Weights of a small GPT-style language model, trained from scratch on English Wikipedia.
Size: 26 layers, width 192, 4 heads of 64, MLP 768 GELU, vocabulary 2048, 13.2M parameters.
Architecture: LayerNorm before each block, learned positions, no biases in attention or MLP, tied embeddings, attention and MLP in parallel.
Training: 552M tokens, 8429 steps.
MLP neurons of a small language model. Each row is named by its layer, matrix (up: input weights) and neuron, and shows model dimensions 0-191. Each number is 128 + 24 x the weight over its row's rms, rounded and kept within 0 to 255. Numbers have three digits each.
After each neuron's rows, "fires after" lists the tokens most often just before its 100 highest values on Wikipedia text that the model never trained on.

L8.up388:130112143090110102148158131130173152139156135128084136136128146125149127163144156113127154140123101126136129119133109137161101075100151125136144068135113138130135117114137124136098106118100133135107161088132143118121121123119125139127118142137114125112108124101132193097102106179086118102107172126172163187128138117123083114097129154108073143140121082142135133101161105144145128105111102129111109113155167145149114130129144207162138185112160126171124106125104114116140149101157158106131186100112127103132131129126122158137163165126068134103124107164086152149131128127115118120
fires after: " wh", " to", " g", " can", " le", "h"

L9.up393:117153087086141093101130129128170141121075157125168148140135127087151143128162152118115126126120088123178108115125110167127084137137131157087124109113097120139172133122131161155122118128116148154063125132160156108140129110084146097143130143114160120169157093091129112110090129125157138149132147159133115092102135129167145084135129159138082125114101161131126144124126110121152162151114120164112136147159128134146085125147137120141104133122150117087118173134124167120117091113158082104154112121171118111108144178173148151110147128120141131169096146164116100133136140105161178121
fires after: " a", "-s", " Z", "-", " App"

L8.up217:107164139113131126129120109135147112130128145133102175151156109134118098152129124128118147114130151098072161137084127136148085150130133134103130185146135085156148143140110154106117152115153107156100162120132117147128122082100139118137115122119102112127109115144143125176153086137140158103140150114141131129075094105154086103117114155088118139171109083113104074113098101150117140169117111107145174127192142152121123140133159144115100120105086113130117161150137164144161169128134130123096139106169070146157152124105137112095126123121147140110086114167123088145091108094114130098
fires after: " C", " c", "C", "om", "c"

L6.up158:146158110108133174140156111088138118139113137142141130129096104126162172133113146122101144112071142117093103142139097098142096125157126110117148122113127140171141104113083148161125108090089161166122126109170080131139129112150169098121073143156169096133123173140142159160122153134118133150142142159170162116108128144157148141146167139151161115129168106133126110118141104114097115171150133135131111171135106138128088095120110093158152103078138124114162098149120127146128094123144100121155143126123128122124176065135140170112103145163132153128125180122102127150135090118112122131
fires after: " |", " ", "0", " +"

L4.up73:070085118132115116165132084100133148138146118112105151112121156108124113117107154135086123186148140165091121121117113122128118149138162151145133161132125127158075141180136170127112133149134155131135086149108157127155114136139159113128120154155145160117101107120102156140106177152112134123121110116118147120125125078141132095134133093078092073126122139182124083146154105079171111078088117109087145104125108135151107135128152121171140099134158124138118120142113142146125130121102156104142133161147122173156121083086140152100113148126138136177142135111120116130156145123134164158
fires after: " m", " c", " f", "ur", " C"

L7.up697:154114133116093151114151135125146191091095132125133185150125135143158128123132131158111163165119137157145087123113108136138080117103124089108166125111133162167123099130148150132103110130142096124133136171102122119118114105136115114129119118153131124152117086067102187112145101131088081108112134115145148168097122118149087128089113114153118109146134148162139179162125126150129169115133118137108118162140148148132149098151164132130118119108180097134107114153146150147128124085124166104123169150178126107141129071158120140089146167101095114116132122093077137132149125126137145134
fires after: " to", ",", " wh", " th"

L9.up284:186171132137129142162146132134125156129153157103115143175131114164144139102080131155123130172114086112132142087120125140119112111134128091091176141111135134164112125120095145115099126135117084134108122148145129147159120158130135139145122123123144108155141143127112126178153149092100130150156129115139155120112116143150116146142115106119167112160099145139121093110077155140095122090062108140095125114123142119130120132156176168135147118128101064107101111128139144145071098103083116102128146142100135072104130091143156152132177168107103130116116121129078132108141099105140128164
fires after: ",", " th", "ir", "if", "and"

L6.up608:143159122089112086111126144125136140119107161160130116176113109094134129180103150128145084113058129162126148119131123152149165161083102139103161072133149119130104141112113104121121142131103168146173180121100135082121162160108099141112082156130143104101170123106156129126129134137137123130154140144142148191118098096116131146119078141129154147140147151094111139122140143158086120148085122150105141126119126158114150159150156107156136161127152122132131114119140143148139107119128131108078105133091127096129144109158118154146112130071109123108106115137160090109096096110125160111
fires after: " r", " s", " W", " R", "\n\n", "=="

L6.up342:111148097120080111134154117139134081147044170154130121142107133141095143193119155158160158164105099137171119133152106173148161159154127118093138068136156146103158141109101107184097143153108137145126140115129179123131110133116078146123106117108136124120174095104122174132121119111158136144134145156144122123117138106120074119175139138082121150109102149095152128120103137138126174104107145144132095124145156136151100146134137149143145120112147111121121142101125146112137109138109110080082143101156139135115082125138126126129150144123124128127130148137123118134131093112148182121
fires after: " R", " s", " res", " S", " W"

L10.up468:147125107119105121138140111125144174126114146132113098108111167132116154159132138165139109152119106176126098120140161172114119099125133104126149102126100125157113128080168107098094158136142121149139108158132150105163125107129113140133108150163148145124137139128124142093112082176131112133137132141116147105128085101128106109141169168098040111138124122124119113134150150124103150153110135150154131200142141167135123157161145160152147116091120120139130153103148113112149129068139166100091160102104106099128127113079105171115116155135123137177119087119122171146145088133150101141
fires after: " m", " am", "m", " l", " M", " k"

L11.up297:142138129091153136138107144131152151129077126148126142127117111144151112186113150127112136143102079133089124133097147182105151116112155116103183159148113128099126134100140127145108142137144113120115119149091133141112134143110094110060099130140120137143136102101152129143168110109169127111143144122092197085112148109149104109153085136100136132133125150135128131148130126138145117178112115136078107138104185134122134079125140130087152129127119126108152077105140128133125137146114116132113111102138096147134119169119154161172117139039148136134105167147147101148179148126148146128
fires after: " St", " sp", " st", " p", "em", " con"

L8.up565:134125108121112090121198138148131139131150106152062164122048101108141106122104154140135118115080122119100066130098154113142117151126115126094148085117088181112129165127094116107137116098104130144111095127121090122126119122138121141093099133145126146135098146116136128139158146101102164144117147159147145129108117129144166095146122159126089121138131119173135085115142095128133153150149111130154118130117104134152142140144121091123153132116120150130097113148108132154123106077133126114136128145104119099141206101094130164089136138147147149119132174141159107178160120116162154129
fires after: " |", "0", "1", "2", "3"

L18.up592:091103097087134140169138104129182129136122135109096122126132151103113135118143118149132133132118148109110123140099100136149122112151145179142102174112135101163125146129113147143132176138117160185158118182111140158137069156080121107126132113154143074096145107093120150145135100161133117157158141134128146152089146102160120100150104105110118104113103110163124113100083128156154140116113105161123131132107120144117082095140100107129122120076152124103130117134140151169133125107097150109099132141124122164112131120091168106164137129067177182110153128152130137129109162129125148158
fires after: " C", "ic", " c", "c", " st", "C"

L8.up75:126124105101141162154096123072154143113076138183142154116153146161138144132143130144126179106116114127159120112134124133120136150097106131133123152172142106113126102112133066131137130128157172109113117117145107136133143115161113093139121119132155107101122087078134174116132111155075117121119134114130131152102109099138094158134169150129087183103104115128131137133159093148164153112110136178106111166166081193108086105107122155108130104108113124118124101143131138136133132128155155155131156107134153106110126149156120156141154133162130132089085096084122148147118131103119154163
fires after: ",", " bel", " am", " al", " S", " Al"

L7.up676:164135169090154130115122104104128115145085123172103170163132139168168126165154131107136149157116105097108108120145133164174138126111136089096155155159105133147127134076140143132091117121121102170146142113130098110124106146156079150116090152148129137130164146114115131129095095141138106119153114128128168099105154128123129139144090143130101128126142120153146147136125146157112157130128132178055121112140080138149124138163117123080111163120090054125131142116142163127098142127142139131085116135144081109167157116154121110125136125091072142099121105135145123169143134112116133123
fires after: " sp", "ud", "em", "ov", "ay", "ug"

L7.up451:124119154091156140105146129138158163164091136187127132129099131121158117135134149107176116114130071139156107130147117146137108176115110141119130195091157149158155120089148091161112116125148161149120150127128103093128119136161126127145124132111154088121131089097112126113093123140101129144146137140148186117120168095155124090134174150144071124104112127140140118056120161136135100111126119137104114132134125188115113132110132149102123095119182104163110116120103161119093127128165157119125154115149124137121133102136149140110163117091085120114096098122142180148116129111133121120
fires after: ".", ","

L11.up534:091144103090106126158150098080150175109131131156139105132133147145123155179137169114121117158105146090098099136128149119148126130129125172084115144098146152146129172105128113181130163130098160125173096143139138152140118120104138096105114181136103111147158122116104136111096132148116147096128107138151138116058133122119148115106146098113105146096069144167116101133111095096206135157112116144122146133153132129164086141142119098146086141114136120132128109107142118098126147090135132137142148132150155139113141106100119156089146133140111148167117120135120092137135149095166156159
fires after: " C", " c", " L", " T", " M"

L18.up680:149152135118150142139152119128111148134098126146094113135085127117150127101117128128129118141119147141096126093104159173120082145131148114162106148126123142128143087126109185115113149155139107103111091121130153109116159128114158106098142109142131098134119106091109132141156148163111159159103171168177145117119147134098142141134117130134170139118121098143142079136091079138176167129101119124097135153079173163115152118140096117157119142081094125183119135122131086181138090153134109143093166110142178081143105154122121114131132106146133132093118119108136101169112152095134155097
fires after: " ", " a", "19", "20"

L6.up448:105137157107153094133137123143145115156146147143142109109106120099125115125127164097146068145084122166165080130116116173162097150132107111168134124105171106121129161108116149120126123148092093117142142087120126117149139154166121130160104146085117116120155122093155119116113105122130159138100123167134152160121161124127151092139143137142094118165153095128114103119112091151165103135101149132122145146152162165116142131137144160158133098115139083192150126106126122128117158149112124091146172127147127116121120071110126102101110139107111162164101107143111186139101138115060154127
fires after: " On", "On", ".", " on", "A", " ("

L9.up210:115142114141157147183085095098148153104152164150143126122156167104145123191146094094092131128106107124145146122108139078151061101133135153107134133093128141166129152117115157170113148146104160164169107121139120145136116116074120066108073123154136112124122135122136122140110109127113128183097119164155162094101154130126121093131160156127129110124076111121127142135121097141110156114117143155109127158153125130103118144098166118134121160086124125162105134122105155117138129115180160078111153107125158130113158124124148128104142154154099140161144124144092145143129135103117129147
fires after: " c", " C", "C", " G", "p", "c"

L8.up163:128129116117138142095133116142152131140145155155118121146079124166111157137102121150089122107090124103137129120142148082096101148155151106096157124117127105195129160159116141151105124153122110128144121125142131122135148134135124160115092098203142103147075157098116164183114130088122158110121135111141121114133116135150124103141086128122100092090145107154140081125137127153082135127178145088126138181157119115103109124135111136161117082105146170128132131165115165123184139110120136116111123148157133114100148085135126122139110163192086136105148178106139127121134130121121141127
fires after: " |", ";", " ", "4", "or", " No"

L4.up140:148106151097103107139134117129121102122104130126140171112098125130122114148118165114128179116143108168123147133101135147132166184116146116135134122124093091122145133123119124122105139160117168139156114122114112105143139098133107155104092142081166134144139119127142144110133111064148113122109103168121148139122184070110125113140111169121128116085127163102139119139134121159094167116121140143121099123125163163139159108145131123129131180121129107146129106152198117145140123145147185140079077113137086096132100076135112185144142136078102133117106123136105134156081106112120145113
fires after: " r", " p", " res", " s", " pro", " w"

L7.up249:127136155091117153131188102170139125145127140120100157139115170080155125157107108101156117113093078160149085115170132175161118132112154113124149173128155146132093127129096089136135152141111172103063123162107100137125136134171123116124124103137139107127138115083115165123125121092066147121118160147152142135129159130166143118125114134135144135113116143130127111135110103147134142160107184116130099127113130153111112107093120096124150113106117102169157154124127119131061153137174095098102144158142086124126126146139108122105134135130123131148116147131142187163106121106105128089
fires after: ",", " in", " |", " s", " |\n"

L10.up165:152146111131171132132125097133198122104077139165161140121096102110141120135103152118118164101120121115159112121129139196158138153125132151122131194128120107112168127115141120158113142123120127061114110133127113100102113136150150123106073179082128128122153129087116150132112152112123107122129123167119175108133135140113128129164138151099101142133101128171164141131123125126167174120128130155081089116146140192114085142126112103164145144115134122162125145124140135141081133124158145113128137125116126093134160128112112126139142148090096136123109109082100119160116107085105159097
fires after: " sp", " t", " s", " l", " out", " w"

L7.up335:091124144098162138136149094130130124120166144170083179135142153121104104118136133117132127107115099145098113124098107158129110134103086138109155155137097104171144155142139189143115156102083070199105155146135120153118126089150113059134085112141169133132153116107113181118139118136130127094153129109134116145121107088143131129148114094118099142133123090173138102108112131152140158171090139133125147125153148102098133153150123084129122143104142150137117139108106143139118177132140178133091087119135117162138111158151141107102145130108124158141091133147144116148097139121110146135
fires after: " sc", " conc", "c", " ar", " c", " crit"

L18.up29:134136121092123157109170088119164136119098156200108135096115133155150125150080149155134122147091131118129125101125145152121127134128129094130120128146108142133144079130127130170146124133131096111131127126095181101124115166145155144135149131107093146118123141138115154163178138147135110114140114103130154157140073129090133110117126104098107148145114140161161104150084093159126160096113135144106105118116153108157086156166162141157078184127139094149095137112170127130118115083120132113063126147144122089137099146100086161134132146145095120131118135103128119148146090096148159142
fires after: "20", " W", "w", " B", " M", "19"

L6.up250:120136126122151113178074103060125146108082144152130140139111141133123179129135133134134148120114106132159147116133112114162107115133132174119136095119131160147121133120124160167138186150163161121137098116150145148165112130144129112096109149154143131109146125124123076103110197149127170138095095124106151099123087141114115129114147157121127147067078122155113134136110093143152110117107172153139135144106186130118086129093156128104152153106109102141129121100169152129089121112137126106145137147119165175082130139118112114141135140114142130158158078132102131150112109153124160151
fires after: " the", " l", " L", " c", " in", " bro"

L11.up271:114118151106145142124159147150192126145134095171169151147117178106131128158105121124157111131132103162121121122146107182135139140115136130138134116103128141095188126093109134181113179101119095116099110137117133136174102099132126114145106177104174108130133129140118121126129150160144089138142137172156139097118182108173165096136142140121083132117140084117139092073127143151173106099097105123133123145130131142141121109115135127133100076095141120156117105133119162135150123129125140118141142109140104127127128103083147154088147173136143147128080122125111161161140138084132162108
fires after: ".", ",", " that", " B", " T", " but"